config = dict(
    n_layer=16,
    d_model=256,
    n_head=8,
    n_kv_head=4,
    head_dim=64,
    d_mlp=704,
    vocab_size=1024,
    activation='swiglu',
    norm='rmsnorm',
    norm_place='pre',
    norm_eps=1e-05,
    positions='rope',
    rope_base=10000.0,
    rope_fraction=0.25,
    qk_norm=True,
    attn_scale=0.16,
    bias='qkv',
    tie_embeddings=False,
    parallel_block=False,
    init='trunc',
    init_std_qkv=0.0264,
    init_std_o=0.0,
    init_std_up=0.0264,
    init_std_down=0.0,
    optimizer='muon_variant',
    lr=0.0118,
    lr_mult_down=2.0,
    beta1=0.93,
    lr_head=0.00609,
    warmup_steps=0,
    schedule='wsd',
    decay_fraction=0.73,
    decay_shape='linear',
    final_lr_fraction=0.0,
    batch_tokens=65536,
    seq_len=256,
    doc_mask=True,
    train_tokens=471700000,
    steps=7198,
    dataset='wikipedia_en',
)
MLP neurons of a small language model. Each row is named by its layer, matrix (down: output weights) and neuron, and shows model dimensions 160-255. Each number is 128 + 32 x the weight over its row's rms, rounded and kept within 0 to 255. Numbers have three digits each. A neuron's up and down rows have the sign that makes its largest values positive.
A block is one neuron, or neurons of one layer that tend to fire together. Before each block is what it responds to, as a language model described it from the Wikipedia text at the highest values.

Responds to: Third-person subject pronouns starting a clause, mostly he/she after a comma or period in biographies (she worked, he developed); also he/she/them letter strings inside words.
L6.down445:177108177119164132153165164098121099137171127153123158145165120087100167126113110107077129120119158100116107200099132168160158110103163157158065160115150173160155111170143102139183167157077077104139172125050122128106134174089080059134177083128158083154151084181116159131128136079101121092
L6.down528:205204123106124122162137162136052050111121139061135183151164140137110080170155084084111161105083143126101125126148159127126145137107122159127148165127127106129127105177088117146138118190148120056168109115102159148143056106147095097141107063106132167149136040222128097138132109149149118099
L6.down578:119146136189163074057152129113112132161088119142047152086131119105073157168164052089142130137113122063146134094100101152100150125096177097154130158141128114087111105186176084109084116163140153136077149110153181105114097128118109132188066221161075070107070116161107104113156113151144134182
L6.down650:144109108164059070120158157179125053119145104082126103178139174083098117147117098191113134122131167062164095136153112085162178119132091088184064111156167170143081187117120119140148170123103100032132122059160189128167075131116090130092151126131138116117141206102126106125160114182130122145

Responds to: Sports words such as team, season, league and tournament, plus unrelated middle pieces of common words like an-ot-her, equ-ip, ins-p-ired.
L6.down10:122142106151173133144086184187151107147118190169102143131134121127077155168112124105102180112078111162084103172151102148164156137136070140148112086153131096131135114123138138144080076203150096114129118171107090194113131122146088141089077134146130141125099135134137152080132062174120148139
L6.down89:165114201130109116114078105104170086113163147168123124145138171131133172151162108154163161156121102128081089154086194133158110100080143146123121138109115173097123187107127060122144098141141156106164111022128175162121139161088197106132095109111091084122149120093124103172133125108132117144
L6.down156:136108079181144140182160125121068108183141087169146111077099194117073146204090133097123161150153104156107142092145120078116175143068133144149184121127110129166199160170166162133109151123092121167074099115099114096104151137123129154073117059107130042148108111119171132108110127179120154094
L6.down214:174102103218138145163137125089167148102115072083146157180136135111062199152152113108145160134198143131192139117150095120115090095118112111160125146061095115117116136156197051191105090103107160103169141141146151120124149110119103107050109113131113131106115117092147181193091174169096086132

Responds to: Short inner word pieces that do not finish the word, mostly pro/ro, sub/ub, sup/up, as in non-p|ro|fit, S|ub|phylum, the| pro|duct.
L6.down106:100111112089137072159192134213152094158111101229069173132135149192075109122139138106135118148135105128079135116127113126094144112126130135162135169126134123078094112159163154106173117171109108082111116117119096164101106128104121112099113110131143162126112131162148146154154117129153088140
L6.down310:130172095196093137110133147168165166126157139154151130156169115127090169108093141132163096139131155109109176139175128076109123140153168145099116068132085083114147065155160133099156067134146139073152136118164133136136137148099119086158132131103138143112114129155189168115111180130134108072
L6.down550:068163060147159094098160104099109146101117160154135098109122165115140124162136166107112067109150157146128099151099084093098133160126100174176052149159171119178142133150132208139152109105126095184112127143145162173118191102112109158170121147091118164096101175115150187191158148143138114108
L6.down616:118076173120087157127139161183124184108179117107100172075093080116127143051116158111186098122117144123110148105102118090128134112078104122177083051146121174104142107085118163141139103085153146135105068152184176098209129104100101124093127106159145128120169161160220158087189136140114163113

Responds to: Mostly opening parentheses before years or numbers, plus word-initial capital D or Th pieces, as in (1988), New Delhi, This is.
L2.down47:163100164137145165090090119180151066170093147121075148108157186114184119120147144102157173075141072142138105154131127087101144144129158193104142136169134120097094123122095166110143187129187103103161113088139141144126067122109071095147129159106155129118163135131075145134130095157076150191
L2.down105:177143167146159131065180191086123097093146131102049107098127079161097115124130153167100152185129116117085162121108087190190137111138049134165140146188100138066153130058118049136171127115107155108102136100143124133154134151171149159082142169094140141139101087086150074187143151141087105178
L2.down124:111076124138140152142105135119137122152209124123097085061149159114104122072109165177131049164162100144136164117107081152125077074077064185133152151148130150128111104191153131099131110201084159128158133100112151094076109147168138177134071124095105124170085146121116056105121104122092131106
L2.down164:135137151176172080169090110161101174150124115118176108104114174136160081134089135169128147145139082095114044099095135121142149087129138158089185121154087112121056102114109136163120097110163100084109127096131130125091121119112094099161149100090112129103138173148120168179136142136141139090
L2.down285:144117056111118148139183115132099096111114139181138149190166160125187095160151142135153091134128152125130152132182139083100109154124105110106122093123151154106090137181075139119131179159117180146145123194172099137063050162126093174159148118218106145145160197154089175203106056108117102155
L2.down291:121124102189186069115099122150119138110110122120101098074086109119166075170242112162115074148156145078130120139135106132196088194131103076202091133135125096150166144122131149139034112124095122109137162108122163120137174152108101119169097097153127154086110155166161140144128076117112139138
L2.down318:083138170123137116098166105162144124077121097107096097168118173127174082143110118137162120119138143125125155150228135130137132148206149167153092105157106179182139165124144096109103164175110184107101073084120139127161211150174195080092152141194138115118131072142096145124150126218130130134
L2.down338:161105085139143096081137079179119086124073125059135163154111167106145133162149174161135139165098134178050097090129113141120126145104119200136120168159109132141175078123180198106124091135248151141134095086169139149125101104114150131185101153117154103149104124177143119121176097102135117101
L2.down352:144133116126148122138136167151087150146095116122131148137097119094091068076138113111100204116123149117100121177178103134072197129176152068136163145117121170100174127116113174103104075152138140109121136093134093084152121088135115052192057143101057164127129102176147147151111141141086094109
L2.down370:136119107142123138129108081142119128152141228109136171102129109103129062184109106107082116139148128167111146152156087180132128068149119139113116124126184157156125145142058128169137073161150158122118167112155128091149103138110125162119126115150138107100129128115139147150101146175119179126
L2.down430:146112093206075140182185122119138093096110093146143182146138149132094193112174052102150132167089149133124165138197096121157150102139108080061125121127088093143146125152095151133123103172132137183135103163104177131120115138110126104129124133184170095174123129155193134131107152110153156161
L2.down479:109107171151130128087097109149141114111064153118156169146152084162123168086139038160100127195143112139155127068078083094148120118092149125107166142165137153096110144153127138132138112122118155115107089151078129139186124156166138136131128126098171098142150117138131107110124143102101169149
L2.down548:153161142139164105168138143140129122119143137117096156108119096133131134125103133104116071080071119116077120134130135173133162156123150080114089112148130128160127143103157151102181107141191115166108145134112174144127154138118161176160167128081096096072098104182161132121205132117147148162
L2.down552:156132183108164113180104152168174150164085148161073142127135143120152147138165129136088152194126153180134101120118060105142085122140077151137121114105133071105139135113114164058153171125071083134204084101074143101100161118110160153165167120118087189098113121093152119171142188109192103067
L2.down583:124154076154124079143129139161102099148163229144090138150124142114093111083159143070129198110120151084150116145129084126185095111138131144098131116140191145146171099143155151133136085086115101165116133145156124137105148107118115144100147134179107118192129182165119097177178114153130170095
L2.down647:083158111144142135082078149069171149192155131083100158151119130104130155126133135118067109106148205128121181052106105164164105100034104134141136126117175104136131106088127094171185086106163111190171197169137137170128136096128175183151119101119096152110148138122158110085100117095122132100

Responds to: Number tokens, mostly a lone 0, in pipe-separated sports tables (win/draw/loss rows, scorelines like 0–3, 2/0); weaker on stray mid-word pieces.
L2.down2:144188159127128097140090127116142097142115087063126146135168113122102122080114101122151137142174041129114151182134106127089129083184153125111132076131161107155156109114097166100087128155121124090215087118176124058118121140178103212148177151120092129159153057105131176144127130131185099117
L2.down7:194090112168092178083089145148203020153155134140184183121184194141161116087185106118146164112180097138113114128117177156160105134092118116168132122149109115094109146101086168123192113175133176123142108118151128163191121118118113098049122119089162118145158177155111122111098089145121113125
L2.down197:161104162136105101158141169022112093079157133156131158120192133127112113129089119166152102116144113138102176165134158129104104126138064122107090173150181151141067029130104135060191177111169028135140145156089183165089109129145130111134146141114169118110110104094092132137104096119062148098
L2.down251:107068123150060108126196102164133157144137144057234146159131118137079094122114164069123119071145123085141170171125121060123146131124100195091099099129151135145094123110096194128118140145118128151087172185170074179112074118128108100164101095109132075182118173127144196108070131136129113119
L2.down269:164125134094148051177127177116126080087133146167143178150126134098243081110133165151163123112102110168131083114138203141124167130115074187186156101108111143102178135136082108104131110139110096126117109184146047127116091120165040088178102154135099112119114132157161105097107131146168117136
L2.down272:094128139111171121149080137115073101151106092098128118121097146122157122106043158078204083078147087199143131108170169113145139162069196184159162131150052142163131127157169132170218117160153091132069153167134098106110130088141136184166117172112093143127146093107142133107158063094083157153
L2.down278:183121159158072148106120111142100087158090160062109050136142060167133140083182102164158093147108134120104176155106082161100109140101055135138116115116141165116113131151137127129111131166161128117202123116112133132147074134084115133139108172125128213080123103077118088153130129113080143136
L2.down368:090146111080122112104131119168148127074083175071155083113112138138127112134155126103060086145242111125132115171142127157135103073119143095084130120155100130094139113107182091092136079134075088173158131143146106171100128105152117138093091147116255130157116140135192129088047080137076111123
L2.down403:160155126097137125099147063073150184172118117117085078131133122207083080153119175157199175128145079112178121113128102135167152084115144144141173196153236129104083052134096161129101156130120083135103147158106073134123180081146154132107110097141159109136104140122189107115095159088194121129
L2.down425:106148145141118067145154085130138163146100129129120108143036130128137147205088158150112177151152171157054102093126135146156116146090109146135156154131135092123109128106135116096146130184149076139109165146088157133143147167131137099186065122133117116131112175112143152110162136134209132159
L2.down484:152104125179077195137135181122142166129161114133134149133123152157149155134133118104147152115071101114111147090142145169135116107138122192153157106120079107086085142065112110104059181125129069131151088130101151151160122115095122120110181155096133189121125095108114121191083164111130103162
L2.down513:151087186137039124156097126074074200104089188126127091105140152131114126111156104139099150147157178051072063162090151103134112111158132068106160180175194096155144092075156114143141167104130129144148140101091115145079128072147130130097153149123093130111161122095099097103147110182101093124
L2.down522:099093102130169161094138131097089109130158115087102062123142126086166134062134134140109184121082138223129125177121105081140126101104085090110106095168110125093145119154139153129146100152177187133173103088138073142175115058148138047172112161115125167127070085151132077196106120087066105080
L2.down565:145108089127100129155100161143085130107094161151155112157104131147156190117102078121132091152086134119127171141171107146155078130119082102155083172085127146122145131117121161124127133168038159134124095149086078095109096100130127127092134128119144166079115159154114169116126193168157078132
L2.down674:055096150135102107164149184137105115116164116121093128099175154113107075133135140109184100162149135138118085143106114101137100105103122162036061117123120136112105139127103153083120117171136196167169074150108106181036130132108112129172139154089071173171131143129096133101123114112126163158
L2.down688:121116140110199117105076115176133131218164127139134170092109052127225107115151130046130150107143094118080124076122159118164078154155112104156125145146079140111081095087133105116110097148166168161134093168126125107058168143080134141130079124093181154168107133134141186158144086112117129190

Responds to: Short middle fragments of words split into pieces, especially after "ar" or "met", such as mar-ri-ed, char-ac-ter, met-h-od; also leading digits of numbers in lists.
L6.down109:144140140174166078156202142123106080155124091174140156159122148151108124131123089118134120130114179148105106114167086086158080133106155154116030130152091161205127119154091098137141125148121116109111160069104102137131113112142106141084167107107171093106188099097155080089078156119085129102
L6.down112:149076068132104137112141100166158172117129172147156103125127066135136118150092117123184004186109066123121151140163089146131151146147143063156184115124135110128113151091144135126173105128103148095099141098164093133149138146105129120142147197164071140151131101115123080073191094113108098168
L6.down153:122152150143140177134115171099156118059065132089134179137141074145125129128149141120124126130166100095156108088101161101121196075110132124102147133135061149097186191178208118118099093168179109131195117038122132122131105175096177169132044107163154126123124097139134098175104154096088110137
L6.down512:121168100118150161104096156107135148121170069049103086082097078113165157185121177101137113106101094138111119084144133122105110141112156167107180156121085170071155092129098082160167102129148149111176115120153207129120115174103113127138128120084097132163160168128123117151087100175124134129

Responds to: Word-final pieces of superlatives, ordinals and adjectives right before a noun, often after "the", as in m-ost, four-th, curr-ent, first.
L7.down304:138104130150162102146143165124153070202166122120102173081182098137103073201156147161167190098106089145161124137148128130142137071108116185151177151117147100121092105130044086189111123120120121188125049125195135124202100183188187151128160149145136104133147123162104079145089137146168104140

Responds to: The word season in sports writing (regular season, upcoming season), plus mid-word pieces like i, it, inal in Associ-ation, spir-its, f-inal.
L2.down16:112127098158160119134127103089164111131146142137105144172154074113148121140143125113154111197127133126144126154110134107090112071137129149188145126123143132117189153076160157121095071146164114069121127179195067124129133070143173103083146168089109097134177136151168104094165107122146168146
L2.down29:109123124134107153102184100106109123076115104167110139091175130117174108097128088156179150176190118124147073164121084142124195158183170114118118185092110103106124172142092142114118183176065132111214122060139170158130030126139177105142148137154109177079157167175099094103143112095168146145
L2.down260:127137081116098172180135154124118153149111080169177102107090119133150028107109138139166173159090116137085146110153104142087162125131103125134097184087108167105129135163120196080101124186153102169177114153113137148051132148139162102145104123123146089134104095129144189116189110161111123142
L2.down273:083149159186113137107073078120121134123160117145126114095152175080121095102102167144121175176172157081074166170137086206105143134177118177087110097164131167142149148140099127131163124171153164127132114111113148110078133131153171161104154135123171132138156145067119100171091160105119193080
L2.down286:115094134103112127125110155149135161193068087120159069121153140132109123114140148138175122155099125133086071132159099077146118121096151183171113099123123188202119130122114173172123103091186114102124165104142061170178079136122122133156156117112110069118172106161064126126107124107093095128
L2.down348:167145139165126187107071163099160125176118156174130077093087141128133184112137127177095165116177097069146133130187119156136211151132097099096079059152081112075193102070126160124131146121124185086089130144129175146155121159148108132148123111136088143139138123124091096181106143144118079220
L2.down379:110120116155066073180134089112079165143129113110091109081115177173155087156177107126116087144140106177112119085133110159104100154156127116139148064165113138121153117117176199031156131159144149148138049081216139132178206099193148139175123114142105113186114145194159126163132113128092116167
L2.down384:124103103144102090167119110103183068094131130127120040129153182140145149090162131120140137093092164141118169097146146130078064189148142163185124113107145131126061133132160142150104085151121125100131121115114137145130149095115185117044188141142120131134108092105134182140079087099102145118
L2.down397:102102134147127132141087116108135092149084144149095065158121161132121141105168146139102090150171173108131178152158109150141106118113044122138107075156137187097145077182112074126176134124069116159115113134142134091129113137172196083116119123135145165114093154146124156089169154111122142136
L2.down424:174124127097119079176128080163140172109172142117157124105131133109213134159166128104107142085139135054054174063094048118125125145135103095128127139114090185137093162124125148188115131073125151113182212142106118132116132106123122117165103153193110154137120109145095134137164145175183106118
L2.down433:135138144115069165168062140125148132124152136160136129073161107097099108086070112135117131112089124116082104153123091136147088062129096141154090140142125140158065106217099093181169151160089175126129142137144145128118096161159148108095126125146104138133101101128150145162101103123126148171
L2.down439:148127051168127055182073131083123110123169086141135089134074192160188110186092151142144121057209134109178129155102131121119130126097137126139150127192138079147083173158148126098174100141165174121148157121119184136067090119137132105055124107136104096141179144132136115172098127130178087137
L2.down452:110184147157153070113092186191111133091121133187096104130119105164164138129119069104067111115136148113169159139114130166173139088098112106146167144171151128096112059143169083110113139111077135133102149196098146122153116082115133104118095121119157166139086206134161125109117107120102104118
L2.down470:120145139175109149130191132133170116078141190069117174032177108134107179131158111113116168130128105116169160104091153114088139160057122071139153124195108143116097173160088125142138128114114134089178115130131114126167164111095075141096135098134135126118112081135108130137142134074144138145
L2.down516:129104127154131165082116068134097155130099132117147187096103082086129085147140154104068162124118115114127162119150093129118158117052091153127097086099112122147081114041127110069203165138114150110092134237143064105157120150177090133172174090178192106090181171103149095164092161076102050131
L2.down566:116114140168134079128101142095089154204128194100154130112153093088142135108129135099148110188126111134147172145113113102136075063203101140080199187096125110102140136116111171109050134126112095135079193118070154218120079151099136111132169155141122119174190137134099095136140181103108100101

Responds to: Fires on "only" and on ordinal/sequence words after "the", such as only, first, second, last, and the "th" piece of three/than/through; also "%" in election-table headers.
L6.down266:095119147145122105117155199159132122135074109155147106142120088076123097143140117122152158096096117124130168135100100152149150072121149171095188143154141054121143152113139154120084110102146183107134117129133209173116146085089171092147138119126137093144124126138135066120147126178180126159
L6.down352:141113095204127141116102158119155146192076137178139119110112142104131119178143120080199140081132130069059145128068141174134143113169193199142133113109123166138173140140117204128111096136112147101150104179131113122145171166205145190078136103116113166169124132076092104140095108086104109131
L6.down461:133145083078165102122111160115121074090180093097168099123161105199093134159154226109160158159114091101185144108161153130116114053087136119113102135126139130149153129122147150123169157120113049066209101154127107171133115100070096139136111104084077159102070149114144104101148120186115094089
L6.down467:137095092156149158085130122161124146076082134111066153100095071135181097143133198154153159110073115122133149108104110138074090131141126074149162115147106092164095064124139146117154143157085219108090146143120118124083120154191145167104107108199148162100083128170109181090145093158142195157

Responds to: Mainly the word-initial piece ab in about, ability, abbreviation, abundant, abroad; more weakly, middle pieces of split words (rem-ain-ed, he-ight, D-id-ier).
L6.down66:145117161124081125113119134106153186143072099119177132129125162204119170121162134165094079075122092139081110119123156114175114158090149137078139164111143170117107117129112096133104112091145142132140143149131161165116140132114107093117127074127123123162116064163133080100116140125156088164
L6.down280:111177131149082092131147186140141104159171098065077195158143168082195131131108166148183059147170111154101096152126159114143098148118128204140145153125101130078156129055105151133123114091194164100123094131145123116157151117067053108121183134181158163075160103080079118075164160126167143129
L6.down330:137189154097115112125126192133120093185076129121068146150122132116059105091190134141194128134107141100094072157096117107101126156104131173144181117163147114173130126064107183133126165124129147158098100164157163118108113140166109123188129130135137120152060131169136120083158154127150168171
L6.down380:162108131155114109093093153170084149135143117122123094070145106168106142133126142160149169202142084095123098078147125103112181137131120177116049114120144109106113064135147199114122141136137159076114114173129105119119174185119186117083148129105129124138175103184106119123083174146153181090

Responds to: Mostly the at piece after m (match, mathematics, matte), plus he/He after a comma, capital O tokens (SO, On), and ear in research.
L7.down523:145055111138217151178118111124113155165153109120092107211152151089129135114126111111092103094091114214148087071158140152123118101146111103204123201062095128150115088166179079093120099120105179139149158110087120131180133157140093142115118117104163117144126149103104153160185121106104126145

Responds to: Word pieces inside words split into several tokens, mostly the suffix ical (clinical, classical, political) and word-initial pro (provide, province, Professor); also lone a (causing, Modena).
L2.down0:153156062142062087126128120118181077129124152125142169152150117142168203173132130141127116104162092132127110099194076149122108095154158098082145091136154099102138117119093123102128156152077105135085069088092149153117113167111090188169128022144184138133092135198184130136087090145138091124
L2.down6:124099146145127104178110163152127083143154103117146211137131112116130141108143116111126164162115185087120168134146160119130079150114071069111108113144083078159165156123144121168078115175149096147114013123076186141126086128159073142108105121164139143138155118147071152124109127150089094141
L2.down63:137127097124140127139142142087087143167106167104155059155085099116113090125180168171135162075113143147131160154141132165107074150144154190144212130135120155092139150121142098149095102171073147096101061130194103180145178107124226135114135105116137117100145143088109113125149114128123115079
L2.down94:112168100210107095129200162149061083145100130149095110145167138110121145172114098108160080112128090087135109157081162081090123103102182111131125159167125104145124111147147152157172115101164109128109124075122117142181122102150077176126100145118101125080129151118084162151084168171074134219
L2.down136:133158170139150180133133169105121115154129176097140158120140099140092134120129124086130153099121138197075133122153146151185149066009133141133141185111118139172092146193115144124102207149106103140151119056146140127096143120145106099165107160102126144098145101140174133100142096144120152100
L2.down270:173050082127125089151122150115151132190113106116113078137107123131104110131139118106072103160149148068125159103116110096112134124134147194136147225159157144162117155197071191152091076125095098157050136096102141126187130095121155125086117128157123142087169118095151086120120103187116153091
L2.down376:122178108153140099140087075140072157109134113072122138126104128178135143122139141153120075145165128105162164138132108138082083132170076125083146157070107103103168145101113093129156073134154122187092138042086137129175109123091138132145156180088122120147128125087126140092137116102102123129
L2.down385:119183142153166134149141108161145164139162134202063047112105118061120075148097145078124115141175067108093139121128159094103093120129114160113159135125121094118095098177104109100118158142166122156114155119180091099179134100088109060131135183148085138139158140177152106080130085121093164108
L2.down442:132150089158068140098176139149186144130146135106133076155115112138125103153122098047085111153123112138140093127099073077141139175112073157133105113039110106184105164161180110169047177134166126126171130122093116095142151122131084118112145214121127192145114137191066119103095147113161097098
L2.down592:125116189176108138177105141235140212141112146112065124149099061109116126193027154154068153146109121146139128118113152142135084120136134135074136192076091148108121121149156145076169123140116128171125163180181120101124090134152120130147142110136129108106107115131118074099154106102143184093
L2.down597:075120085147110178155148136189128136128200151168080131126062064132162194172141122120187122119121106120121137070154137097116138158095144141136098142134137165100131105110139099165147148150129128130133121184154149129092201165098114113159128163188125155052150132131169103090212151090123104140
L2.down627:170129138127097167128147132121161075155175176073098103131091044112103095132133094121148096127078165106155135137090072124090142056163153159108088106115103105127136114174190169088130099158134102131155108104143154162152090134136113166129157129084154153109100101147160077132155113096176157085
L2.down633:112156109197154095111087187101146122133131177197115094172033102119109125126166141162131116111092168140120133106061137111138083143209130119142131151136124108186119108116211123128148125142129102114138060137096017123116137105112108129081065086122162119129097038127146140145152089109158108133
L2.down646:125167117136095117110098112114129089148151172141133084122138088117132091136116066110173121145107137140144156136111121118041133135134149176140156125113115046077121109228170128138096114086091137141136131162145133124140137118148208141149164093114109081139078130155069069143122067144165096096
L2.down660:106114062194156116160145143093133156159079149126145139123095124152106088122163118112161084160100120177113054163105125093052121154101144110095176101114073113063153097169167116149112115136105165063146102109171146138169138061138116151144144136175144122090127127129088119197157108055121194091
L2.down693:111104106085209132127075145147141169157086092173112128169095184130139091169086147148128143141112095156115100138111111119126126088191109125115118146187139087140141113117128235081138195100143097112110167088079145148193100146128112152152173070124154104164114156153125097090139084182087089094

Responds to: Word-internal pieces, mostly "a", that come right after a word's first consonant or syllable, as in m-a-ximum, s-a-id, Is-a-ac, m-oll-usk.
L7.down570:136112187168106101166122130101131095116122138125136154153123109070125076141113181093114081067124106170144177116072165128086149087109084127156099112179133132091136099173050116042128123049149143125175098100144185111103151096153169147171124119158094167161176143077107155141134129188136088129

Responds to: Fires mainly on "first" or "second" after "the" (the first season, the second home), also "not" and inner word pieces like ell, ig, urn.
L2.down50:167151159127145117147102107184140088083190201161115176124066104112182126133078078143095154149090127111172125109097157121128137123133078149100138125192154154145090101111097076135107180159076115113120070134105064176117111109112143100150212093144100138068089149076123159124151096070139156085
L2.down69:138138102146186126130074164165146076148105135118096109135138139126110164078140087138121113151161197108079075178174134195120123140147141171117159121136137134108103132123132180109130170083153120140168122093154130139099107105094105187100117127172131115170116111096145210136116089054136162082
L2.down143:116156175111106070129161083159113153145164126115118101142119127092114123103103108099113129125139099118162137148058098132117127113120129217130097080120074157095134147114093142131169131182133150139143105130146104126052086089128164101116120091101138055123102136089092122142142126102108187078
L2.down191:099105114113121129156121078174064132097143128149154154120186148103153116163119150104157176101157153148139115151147158145150158071087180167131126171103152099171132106148129123118124170131150139082123157131147122115082132096115124095139111121105095108132105118057128123168101111111095112134
L2.down226:161091203187134108096133110158114124174157095145119163174132141164125096099130149128157137170123095226142105154122122135098129132120136129173155085121094131130133179138150112175125157098120124139149147097151157194029103068174118103107135172135137110085176156099108198166091138107153103120
L2.down258:101117094164124089121050156106115147183122141079137158111147093103145100121154128121187122117136131106039152148090115149166127164095104124133122153134076066151196170134088094115158188151185154113091120081144110139093135202128053135134083075118145155141127163179101138142130174179148065139
L2.down331:132138122096151091122155082135146132117142199186117123193134127097104147070109118119159102144090178119105122155141137113094147146060102140144119121162152121201072083068091187159127127102113162090136089080129080150055155178133117200146123140120129166113137087104112080099134116100107096093
L2.down373:095154113183144138155096129107176140161132065101133093123183153085109133189107091125100116119135093113156116070170150158135081178131135132158130165184096100122110162112113142137126098183166072157145117146190143120097137106119108095113161154130127144135178128097149156099153099138139117195
L2.down434:134130173127122190074145080132121202105089122119097197135172109179092133160157129132171112125106159118137136118111097086132175097119153141126118073165130085133083149143128159155131135082142085103149132128120136153114084123141094149106121136120069120100101098157149187149163128093168098099
L2.down451:142176160162137082090123174178176149144131131108148138143122122117132103149145193120191145114144052148138198069176116143110155116142162176140112162115082188110052187119132105106125112121100066165116131190134085071109112160090154138123157130111187131151074167125140099155164108086133209117
L2.down503:129132122147149096183098166112109162089146182156190114092143101133121099119146085099096156124129147081095166125051076132096160093121093087162107197167151160120179127153125156052136182103083055177146130171124098144112145155067151136121085123151140152125116118141101140113045179152106103127
L2.down509:131114110137106108077102152097158099141188118131147131082115204170158150132120114094110118099099142185108111082132083143142072156144133104142104141075099088099134136139102110106137134186206162163184150167176111137123086118141097094107116148146131161108121158144076101141122149151165119164
L2.down563:114130093176127125170104103105111140192187078130122116176134075146125177120120147128148135151122127116180126163137208111090121103098183118166121138115137171160123160168097190199107192141128098121210106134122134111167070153091141131132168143161133131195111131117109074174127144168129124128
L2.down586:144113150132145133065187201142157129144158136141093200143142143150152177123173182155189121130114113131103052140128137179080169129121163152091132099148111133169094097139139113146151135134146133166060086120123140144117080120117116168102187154159153153155086142134120126090131101189137108143
L2.down587:137117115109091197117142138106128133116127161171106099142088156195147172147168125172111147102143141116164125142105115122095139151100191144140150115132099116080133125120126124076104160124095167118112127139068111140066146176167132137141068145106128098170046091129037164096116137112168148173
L2.down680:099073135141070123174105120127085159049112152179156094087121121090156125163123103180147127067105090196098165145091185123135131099138117118131150099110130156115102134125185097103106129151134121159097115176127131103129128101100119092170151138131104148124115079062047105105140124091124138205

Responds to: Word pieces that continue a word already begun, as in dis-c-over, suc-cess, dre-am, plus standalone season, time, year in show and film listings.
L7.down557:184218063165154108134180143118137111166111123152051155109068148187148066143185117159113140125177102172097170135138125130127168115146107124127143067106123148145135118138101177111194089146160120134114129154118105146122193124110054151144107050100136139176135182130078102112126151114104130092

Responds to: Word-internal pieces in the middle of multi-token words, strongest on "ro" in int-ro-duce, also cont-in-ue, inf-l-uence, clos-ing, congreg-ation.
L7.down78:099156107100108119118162103130106083116108122133157069120154178184125099140141153151174149117100105161130086045142133148139116139092122168166097074169106174144135093116135148096144158193147160144123106179090107111152225093083134144148130179117140178084129113190152126151124158198139161143